{"num_hidden_layers": 10, "hidden_size": 320, "num_attention_heads": 5, "num_key_value_heads": 1, "head_dim": 64, "intermediate_size": 1280, "vocab_size": 2238, "hidden_act": "swiglu", "norm": "rmsnorm", "norm_place": "pre", "norm_eps": 1e-06, "positions": "rope", "rope_theta": 1000000.0, "rope_fraction": 1.0, "qk_norm": false, "attn_scale": 0.125, "bias": "none", "tie_word_embeddings": false, "parallel_block": false, "init": "uniform", "init_std_qkv": 0.0276, "init_std_o": 0.00618, "init_std_up": 0.0276, "init_std_down": 0.00309, "optimizer": "ademamix", "learning_rate": 0.000325, "beta1": 0.9, "weight_decay": 0.32, "lr_head": 0.00466, "max_grad_norm": 1.0, "warmup_steps": 264, "schedule": "wsd", "decay_fraction": 1.0, "decay_shape": "square", "final_lr_fraction": 0.0, "batch_tokens": 32768, "max_seq_len": 384, "doc_mask": true, "train_tokens": 259000000, "max_steps": 7905, "dataset": "wikipedia_en"}
MLP neurons of a small language model. Each row is named by its layer, matrix (down: output weights) and neuron, and shows model dimensions 160-319. Each number is 128 + 24 x the weight over its row's rms, rounded and kept within 0 to 255. Numbers have three digits each. A neuron's up and down rows have the sign that makes its largest values positive.
A block is one neuron, or neurons of one layer that tend to fire together. After each block is what it responds to, as a language model described it from the Wikipedia text at the highest values.

L3.down920:166127153153110080105146136178130105135134166136118116135071173154108130111179157145092147135145153121119167073116113105099122109159122142131167093141131122134127173129112114158124138110105132099118112151115150165157102147160099116107152139125142120131093125163116142111142100119148121144134124097130163146141107111131133131120096156102107145133083149131142123067146116101105158157105143105132114084109118150115088136126149095169111107116114161154167169165147143152110111111109100
L3.down1065:118129122105137157120107117143155119144142097174100124120150097139144107120148125154136107111118117118086155133153138141126135149144123121166143154133137116079095148125205130135114141149123109120171088111122101138155135118135135162169159140146140099146089120099126121104129071118105097119113053123097161164125135147107160164133154097120117144153124074149130138098146119115098135190122126142166119137106108101122102111127133136167152083155090140148136092125149168158126194109128108
Responds to: Inner year digits

L4.down394:140137154121126100150125188123123136136158135116171124114064124106109114125122105141131119138138115154151176124161130147087121156127150128131088106103144153109130134131139089086146111146111131132128132159144134140139117133167125157142160154156092117093142121132132095151122138116177140111101126184130158158112164106146151104126157107152106121108160128135126179104124141168141124129132134125101097108095125138143144199155109104151142095122136170096145113094130168141094161126122107
L4.down589:197145132113107149144176137127119125133115140164118138178094121087122140103097152103116134127128168131112147120122131092107096136047152107142155121129109132102110126134118140104107144122136150101122126118125145147157113101080090142150125104089123098078169155134175145124140118149150127135107114164150106151106169166164160102157070156180113103095153141125124143127096125094146114103108144107137159073197156112092115152104166125118144179132147111083099097105142133102111130089156140
L4.down592:134155170179094122148143166151120095137170168117121103092123125099162142128107132138113082135166132167113154181107147165141169088142155137143140141145094140145107138100127174165119111134189152129130127158077139095137107127126070110084136114124153137133151136149123142124163122140144124153148154144102120130147122102144115163114149143141132149153114155110106102115151146152111156144108146128130142122093149134117108139106123127107103127069109136102107145072127072125143136069109115
L4.down856:154145121116084085124143136130151202138173132115145091176108139112159114142120136125151120129127184156117107096134090113163137119146121155157126125153127109119125137091156162137153108170206120130142131102128154143116135143130172113154162159137101117167107109129137124100107152136126110151100120142144104120144144099129082146112163139094118162181117133146112132095102094150137150170128136163153092122135133126152128142160103105113100169109104175121103129151107121118103143115158122
L4.down868:153146134147155159136138107134079148113137138123103144140133136104113079121113133121142156109128145124128122184090105143128140156151138100173124147146166164120086130107145124117103135147172144113130117127123123147074190118110131161177117129131122148125144088138144119116143124127130089155152124119153159112183132139122135179106114126156101130133184105132107167162108118141134103134107148116150141120134148132095087110144102112153081142144142133135105102129153160109075120101137109
L4.down918:154173130101148164177107080134128128125167172165173104081130117136126103165113119123141125079156150151149141113150149122158097120143138155131113141125104124161141142125118104119128102148128110117119060125122123129126150135154143156114134130146185165093114132099114105131132141098137150155102133123155102091118104110139115134123120119120129159096103147112148143121077160109126100164146110145114141144120132123118106128147129121141111084140122129142100083087103103142134113136135072
L4.down1152:128104115147125106141098103127123111126130120140133149142098126152153113138159141126145135079119137143146114084124168166169152161151200143099107133165098105139129146108104140145183117163122105143159144120138093139123118133087130151118119113130137157167124156182118131121110117135182179126109158126148132135114142094137151100131142131100105160107121138122111155108138130138158140129136111122098092188151108133174155134116121076089129099139168157133117140160114114155122091130121139
L4.down1228:165114163154121140134150087120134103159174113117110149122127149111112130137150173094134136145104123134136148114111080121148130124139111168134162157155107099109142131107111112125138111138163142123100150075153143157157140133124127090120133191160146111119147114111136141134120197102129098120099091128076137166120128099086111138139097151145139173118159155154117103115183151091134123155119130108134116101099122146152105150081106167127088155132119152143160122156144122136133135123154109
Responds to: Mid-word completion fragments

L4.down520:147105153104136137136154122126095108144111112186115102121072072157158138129104168150177100163112130106086117108124126132119140122115105162100137124113102103125107099131099127162179100139132131158140114186145113116112158135103154112132131137109106167130119139154144131145148107156172133152110130164095148096153148136114152119146139146110116110141144088117161150144166111157113158123102141110146125121133109119151122165118118166104115085088155090121154093143175148116107126095150119
L4.down533:105131126124126171172121117119137109126132115114097135148144099083121118158132140079162122122145120086144130145097132112121119145095125136123157132137122073137145114129143111131134095149171115128097197171143160115164114154116145122127123154102092097144179128139146113111121118127116106099114111088104114098139141129154111143127109092154128136120134122139156147182127138186128085116120114098122145133132094177102100128157131130121164193134137099066086132132114127071148121121103161
L4.down673:120144189154158152075119109104102129107144138143143139142096128162116123080132156111157071161124095094119130132137149141102155095152133154126085109108095118123147113111113096147082109107178167116117117127090116113131106144108139129111123154112151127101128133142134126120134106175163146111128149117151083084112107085122142139109145138135112138126126124149126151102106120156136093147143115089153130122146127117142111125139122160129128237097121124136115097140106141100123105164107127
L4.down786:203098153156122132181105146121110133095114124154134097134133118110113110102121175115092062140170144139195125131139138124136127147108149177129074159117125137135165109149146185123137105178126098151128134117118097115129131145130114123114174135150126131185162091114123117082147153132102123151119178124071133117142091140076168088101105142110140122104101140138145102147123131096095143109134099090162165111165141132088159138131118110163113112126108147193173158095162098103135096124118159
L4.down822:152128151148139144131118105109132115135120155089096155084114137091099155132128123106141119116094106104121089150114122124108129100082147107117130160123075110103104133121127082150108113130130128148126128126133146159167115153106117174141092107117157141134068100152113126138130149124142158164148120103101091105117149113137119142137115160136183092130137120151103097120111145121152179149090105167108138124142156150133142166139094142095125121150148104091101127103195150153120098088119118
L4.down951:153126160109149107161107086158130119099136131179171143114131113134194119138111126101145051095177157143156172135117107126114129116108130109126150122107122149116129106123107085082098125112159161136119124157159166162110094113121158104129141121125145097139170133149108127137114190148120085136115135176124138138128151112133077160141089136144114160120145143087157142134145108130101088123154103134128123102159124102099126072087146137113112141152121129112179160146117099122108130104128131
L4.down1239:106090146126120103128142131110094081136110124107108137129146097148122146115094110122135133132125125095108125104118097126122148115132120113109125099139121137128024164146100104087142093112134124138130095138100134147122149131125147144138118121144147143157139143118137131150122100076109139116110124119112142121116146133150142138116105110145125121127157094075126120110114124146122102122142140073127169175092165178138108093136185130155140152115156099100087128117103095166126126156111149
L4.down1260:077098122140110114154144101119112112107150098100152159147116100085146157149100080147108143118110132133140139112138218114117148167141080134091133153114144142134154117144160116137173080141141079124134133146130114140095150131114161083155123129178097123139152143127147114124138118091157098108083112105069108121190136125125136161128143148122100153118166111122134099127152142133123116089170130101149171133131150128127052117152173097160142144121157088124110134186112123135142140109107167
Responds to: Clause verb or opener

L3.down135:097129127108129109131133137143115112111126140174101136203119101109137095128158122136112074128134106145123137164133125119113122128110111114151152144118132137139062099109141144124128153117192115104081160134105160119159093087121127110128112111145139092115088117120149116132124146164101100113112140101159130140144089112152127149069142128153121136139137122125132113174143126130102148115117155092144095104155108145114101111134113159159191230166143148172160166103124170089135121135127129
L3.down270:139147151115106120132120120161131181118149140156115138176147121155138111121186117094139090121108112127108147177124097117072139118098097135125127119138098159126087124110182151095142113143214121099084146156122134131147159117106118131117115161128079115107097112115139135136143144164144143104116121126131140125127104111128117144113126143136146137110124150139160148116096152145150105116094132109124101148137130139117109143123107149124166213146146120137150132085131159080133129117147139
Responds to: Name-completing final subword

L6.down51:143128155144090132121109130078071112124120088117159154123100100105173117119097132081125123117116149088118154096136103141145145122166169127117140134128130151075128119117135144102127105145123100155119105148110141187164144141168119153104135161191148110153155154141128145129131106124142119140099108128134111159159131150125117124093116147131144131159117160165156117093154125127199144136140102112131114139102153104134167100119115127131189105124132107190138095117104157136134156092061113
L6.down341:082140108078124127132114157127108111168162144140137121096135127111124134146139075125103140131102104143136157101146088123148132073158137153127108158137069143132128127123161148169127097154097169167165111131163147152164106140103106168077084109162129094136111132123121166115152153117144130126096107114117130149124139137124102133150126137090165130095135142141140122105116154125124114103112141091147151079106141113104160141113177117081161117123085109142137140161113096086134126126139097
L6.down900:123137121130153111139153131137111124107119147112117120171128173110128092125114112154124144119157119112150124092131121096136125100145177145124121113124096146147128081096096115133101089145046141125150111117131114190185100127137124149162137105145126128122121130136151124092157109106132148143150154144083131160067119131105135141129110135128102141119118112150108110136132128086118153135123121097112113142151136135125116068137137177129134045121158121125148089162151113095171092148110116
L6.down1111:124098156127153134079105125119123147119139136177138113127127131147114151163132162091110134138148102106122149106114110174140137145143154191132090096101135104116105098157142133127173123148133131171158152133152107129122170144162151138139146127163136125097125128119136130174141158115125148132100151137121081155141156147088116132146084129142153117124177094129092104159135121129109124124173123079124136124157133128129096158112120159097175118124127114143135141162073111111124115150145118
Responds to: Year digits after first

L6.down231:173166109133093106191099092116146131148141144151146099167106113105164128109152143115146081134131166118137064124160137122128058157145102109102140146171117098121166121073109133119133121118091139124134109101123090125114158097135107163137123154176128118170079168093097099112156164130187121125182111130100129088161144108085139115133102119123095120127155155098162121127161109100140133162162102136120137132119141118143107127106116166147117071115129117129116130099103116176131108128106130
L6.down718:123098153152143156117170126152177145160093161120127128128097114117125146137108063153158114142141139107120084200101126087127150138104143085126132103137082112136143125126126150138106100122163167092087098112147111122158151135120117132121141114111163111096163126114137138156088165125140118165120176151125136143139124093131118129141112145133167154098148099128125124161084126111146128142119145136138132091145102148135146100145122131163150142090115102126122124091100162146149144082154085
L6.down1069:180119140137124109132128155116119113112087103109117110121101128117082113141135137104107112079106121126111105139162132164130089158129138080161140081129146126089130130106142124113119167125231127115129115126124110153142186102127138128096137148149116116069127136148137159090149137123099146113153134134100124149172170103112130091111138158159058112113117137110112114143109143116132162128101093171097129105136114147146108088150139123148116130108173105134175151134115112098117101158130110
L6.down1207:134132115107108152159119152127129089143146156126147149106128117157166140120150161140122082123130094136125068164165156130124107090108154101156108147085125091140121122111164142150105127174145151111114122109138101173121163080092093141122114160102123152096134086108127120121122167134111144165095090090135175145150090131120099118135135086133106148144046147130149109128143099132133162091122126099121106122154122148084125111144140126151139129129149128126119114121131141111130120144145123
Responds to: Verb after subject

L3.down125:184112121153123123113112144141134131100103138126154123155113131134154124148139135118150140128116146145121124118117102086106105168168146132160115126142142139163185166143105137137123182131101113089123094123104113158125108129136083075127094152086135129139124141128105084114175110133091115151113121088121068134120068133126099159135152136115132116109097097065117132131185144093136144112123104117160124113130118131123148144187123089136117079142105132100162151114133111107137147159093160
L3.down360:164114130201145129151133152201155159144119121135146112112109195150070159164100138105118145142125140125117128145100099123095142134134131083126142140113094100160108163150088130102158147143133134111098119116124097148133096149113096101134135144145124153135145138120100099105132110105115104129142117101127135110140103112162097103111107080105141128103117146129159077177109098119134146143128153136135096105035118151135107129119118128123136164127127127160113180171115137171172116120142145
Responds to: Second piece of split words

L6.down8:150097116082082125115095103137111137113113087123152130111163128134167152127134189149125152148128133099143131086138119138115150128138109155120108102156119111096139096090104113171177103135069105108106106109134106101139120128097100105132079115122170120138108129165124137145113102112098117126153167140135194132122067171142130122154177125078133124134153113129186175105128164168109124128116121112126124165133183120108142073143148125104129148119146150127115120170133113111144115110149133
L6.down301:152119185101100078141081143141139161109148121152163111123129138140110120155117164134139110110163122126158118111123107126139129126130126142060108108110115133086120108117105154171112136077158097147161132129143118122140094143068104135121157104096141124127129089141135176136103090141119128127146098114119130090167134152147161115128091143103120119121144113173149123179112160141108086153071119096152087124170173128119125154133158184107098193123127146138126133144153151165122097155103115
L6.down411:075098097128104154112159098137124156134125108097128131126161115114118137115160173133169170103133127161113115124150153111123179124127141170107131124148112150149135142165092113141143101141151115133098129122151145105089062111103117150130111147141190088145119150132136108104131151139109101121142125137142132111133103139173130164156141173119112118125135096133160126153106107128120120111068110115096146126128181110131122128140149127133131185122132111101144147163104115138122099113160173
L6.down944:152128097097117076150146118124101146097107110151126157172076130157149104129136153155189146134127132092160124096123116142133105120177127128134184128097149093139116103133101149111155112153118135158159145076161139143094207154099100102120132157096119118111168133130118132136130089143044134156099132158093159108131085122128170121135094106136127090139142110112108140106113081137148119135147160120109119153126158145124127145122096115151129175112124141139134115144129121135119130129137119
Responds to: Word-internal pieces after articles

L4.down48:109076096101156118166133130184135123135114149094153089176097176122141124130131114090155116184120132114085096119106153169114118098147153145124186132152120123159123169110123107145139101104093128154133101151174143128174167151160140095154126113140178118139051132102139122122127114158159103116146164152131141173113138136129114129147114127100090151146138127132105122153161139105124118127155100085137150114148125124135195167144133148205130144124084113130089132116154168114155102155135137
L4.down110:140141103094100139130123166122139104132135154135139136137134119132107157143109107098116145150150130082097128109137149118136155198135084095121131113119152192160109147126123115181134149111188167134170131085074136107131137121130123133111152104133123135117116153129095134121128147174173146144128167143128138097161113094131120150107109157076101118110144113123078116122124094128140136090103110118167105114095138138118105145140170110144114179131132091137136116116152129172127122133099168
L4.down405:120121109084129128148129143113157107099117154166133180129136069112100164150106127136133172134108117127145067137143153113108142152151185118109142134123131161096104137113117128137119118122110106116177123100106137135126170109142117153107137106117134149108141075132139108126129109138099131113146142145116131136110138186190165120170133141146126098119125114118123112136109118142114117122149112112100119102167076119144104157153161085156156194169168121100116100135079126088134096153096111
L4.down463:127173075116132041165123125148130151120118125149123170132149121104113137114122102139126155124107129158103077080149129117101146118092142121113147122130138100154123091124109133124127097124086134131163125105126146139108110115131110143102122105133154151110127128115121093096140138148117108121121100144139150153098089149136127081127154075118166144119136101130160125109154145125132113114176091140140155164132100094113124135153064146075134161152144100144085139120122155146100140169102114
L4.down467:110111129127168115139188127115159093130118151175154136099097092056119163127127124150116144112170089142151129154147123160138118180108130100141150146123094097116152158105151136120158122124153120108121114147109101147163083161117160137150173111143134102165134107127062148126112115117104143137152135160156161148137135152168149114136169142138094108127113105112096100103159170148106153144156123121139113123110133134116143127156149148128138172127127141175150105117140123161149082109108106
L4.down571:116108131111155082123126103159106111152130120132101153115089125132156164072136163157147129138122108113103126146142142180139169120125119081132125114103086094097101134097108109183144089178135099120123105180100120134146153105096118098113157145133114104152131103125124131106171132142105170136144130093127108135131097079131130149155125173189137145146103148109133118106122100106129160100126167144161114137149111185107099156158109106138137172058161105133121137129144159067149131148071078
L4.down871:149135128118079120125084150118075128112130183155113069125087075139124142159122177129082164136104114090133118126098138142171136134119101117122149134138141142096115107132143113138113151112121121140124147106137113147143118154109088149139127114104137111132148121143143118110127161153117142121119101138118148099126099163136160161129169139134152162110155102142152158128143151154158206122124107123127132144159138099119079115143133093143131134119166127125202134123112146135090087123165134
L4.down1244:142143148126156144124119167159118125132135156102127109155113151155134096182167123108142116114164148151104139166113096153118132158128124152116107143108139099153108107104095123138142159072072144215123118125148133114130150147118121156156171144118133103141132098121109136127111101145118122143167127153142133109112155162132143117120070148116066110138114132121117165125106156133135137113133141126137136129151141157149109161135090125129081176108112099120114169146111091099101132102098102
Responds to: Mid-word fragments, percent signs

L4.down140:165179130122139110133134134147172159078144134133144140096111116165129170144116140122169104147127064146185145176099132114068134129118088094110120124106166120140118163108143149130126130128115108165178146101078125139112115123093143120167135161124152137123071165122146126088144087111141120092144117095107107128148150137113123121119150135138127154108115136096118153195106111086168088150090143099095127114112101108153101112131126112114121130152131129152147156095100138138128131125138105
L4.down256:087077154101102105130111141109097139100102112106142117167126104145178112128135149063126107127133093080129130143100099086139122150120104142078099142134101130113123135115094088134154125146097096119114172127108126167164149164109074109166112126116104129159100105132144149101120206125202132118111142142080134159168106151118148105137126184161156143129117118106138136121131142169149096119170108126110068156140117089099095126154111124112096095101116143111132096137114132100119145136124106
L4.down414:106121140126105116143112155124162199178106142119112124121160159116159113173185134145116179124121175062115103106131115109143135139161098146115132143148153110110164130181143129104124084115127134155103130141145159162148136126139147130129116140132166120106120152146122161123138161096143159105156135154123121126107114172110128116118082104144163104165184129114140124134142146122148112133129165139122095155113142109159103145135105157142109108123153073123090170173165156156159105148111176
L4.down525:131126128120081090136140142079133151157130139157134154105122147130157119137129117109116111158150127143154085126131075127106139151147150153108105107143115128118129170148104141140126118135107144154100110127063128130127166155134173141125139104131154140132096119152082100126148120111113128132115125122111117126168116146097194120129123112099084111119168165124137125119117130116086131117100137137151082120107158130116176146101124104088117037104111107117132166093128102150093111120141143
L4.down580:128107072133091126139118109107143150171117103138121134125140156087103114135154103081099087084187137125159122138129108122143166129100110076119091095118131139100143145151110152112131122170179147162134129134110139139102111137144128134114136118113100119101136115145138111109125138151147133150117111101133131124140140140131175130153086127131097148114155129149133178137146114130120151109118153155125120121175126147140117140134134135153103185111139075117144137111128111126128100131110141
L4.down891:156149114082126155150140139129137156117113116131116112114144118101165138138101094117121065123152149117104122148151101137160123150098113160138129156142115142121129159108106134140131122102187166115141149126105114111088148114133112142086095107122137099140120124112073206111145152121139109148134136147123148102126115090115149120113119120154150116095153152146149102206115112197150141148118156119102107094137140098082099141106128157135137122137109140120188151118142119099157117133123109
L4.down913:132134103152121113128113125139090137120109140091143129164084139149121133140132137123116138163134160142096134126154137123156046078151116074136103126158148129098122119123121100135095151129143144124186106076105088156121144105112118100137126120141148164128131164097106180138151155099150120082085139129123142186133149139132116092136103121116129102139118118146122109117113148140138124075129152144108126144141098108102122082079100106134108169137125152127172119139144141123141123082125116
L4.down1202:112136116095115131119121132144128101118132105136088134138171135104134159099116123134167137106121154149113084158110162097129152122106135118139134135128155159097100130135130128137171167138101113135137119103144104117122130137104121109106119112128112125139098083163102122166123147145136070140161117142169103115073143141139121119122098125135121112133115146134100126171105122102141120152118130142113115139167114113104174154141172098127148133098120113088090113129122188147140152096157156
Responds to: Mid-word continuation fragments

L4.down732:101143143132122112151130116128165112116149145108141143159110119094140085118139090157105087138142106139155111122143159102137137180124147089184106118121112106140109076139158178134123144143192082141135106170127149126148108147093130104151124112132095086103095133139141109123151120177132146133124145128086129141132130119114098113117148114161146121156114124129092141143118142148119112121118114130149153101143147151152117189150115135119171255145118126132123148139118148117116134135155154
L4.down765:156111174162139135110133120143117157147121139134161134209131147139143096145149095132095116102134079181126107158122139165112126143091132123154119108135122092137146111126125160144124156139150126152106126153128155152138117170137151141144138175148175080125106128149156151134121167171147145172136120091164104138102100123139126132086130114146121122167149128128107156187098136133106192124123134172147150107140128102150102123174130116076131233147122134176174194146116147123129128116122128
L4.down766:094100155137112140141153171124131112142132135082140114137123198110125126129113122075111169141115115097158120116153112119143121111140161120134123113105124126119131170166120132143078116095187118095125125156131119102108095125163149165099115155123115102135134161150147115117137147152138091126118115121176143090155104157139082141110122115118124088117155113102112120080097156091104143150124105135154110089113147161129126116132145150130135235145138124128123123121117138107160121119154089
L4.down890:097119093123102190088161120116129138107125144073098160147143103132101101150101127099137139106152129116135132150150185106131134117135156099117131106134165138108139138129150143110131126106105096100136136120146128130117125107163125117123141139149142130160094124121120124100095148143149084124141156116133142107127111155169132124182116128087140078124108130176128134104134139136105127146136133106065132108118129117122160161160147137131155171135158132101138158130087131123128137118154113
L4.down895:149099132110119161160087106123095142132131136143113128148166074100126112129112149131121122117105138083147157093036135110092130120111160082112090141113171125125136126064115125154139138154140117115145139137124153064108110131113130163125116130149103104116154161151130135175118138153135145115137140127150159110074112137167127144152123146141124167154115161131114134118114133137085123125093106116146117112153121116138136130120083157060106098082152117106105097087105097152114129180142107
L4.down899:120123123124138105123149178145152116129123120136114110156108137129132098105147117080061132134112090121136068124071148122156163090113083140125142132098146103106158093148179117085144138123125154127129107099187128119136097176132091130144099162127164136136109162142169162122081131170157086125163118130132142178142102143139124133127113137136138093103113110138148107129134166137126137118110148122122155111127108157129109144092156179135099164127153143125151137122098097137188104186141142
L4.down1036:158141153166093154161120119155095130096118123136136137158084147104111130104116103090097131091114103123150104130133121130140114119066163142120137142115136138154100108108151111147112160118182127100131129138128155116174087121157168140120117125114121075088153089151122124115145160141129108120143116099146106115144124176150147166110111131122138142155145109130105161157105124162101124105117130095159135092152120129144160162160145132138112255145144136143145145086133167083163134101102108
L4.down1039:106113128122140105160147108132128108151138082108164131121147114142127164132102105112111131132116092097123180092130123148118145115117125143112164149082185138124182164166145088127101166105165131148165105105123076132076109117146136119146096143119170147140163142161112137155145131155175171124117098135103135127117131116094136128095106058134132065156119156100112082111110167144122175087134111109109141137144137164129143144102083080158126155122114090124126097114106118123135102162110174
Responds to: Final piece of names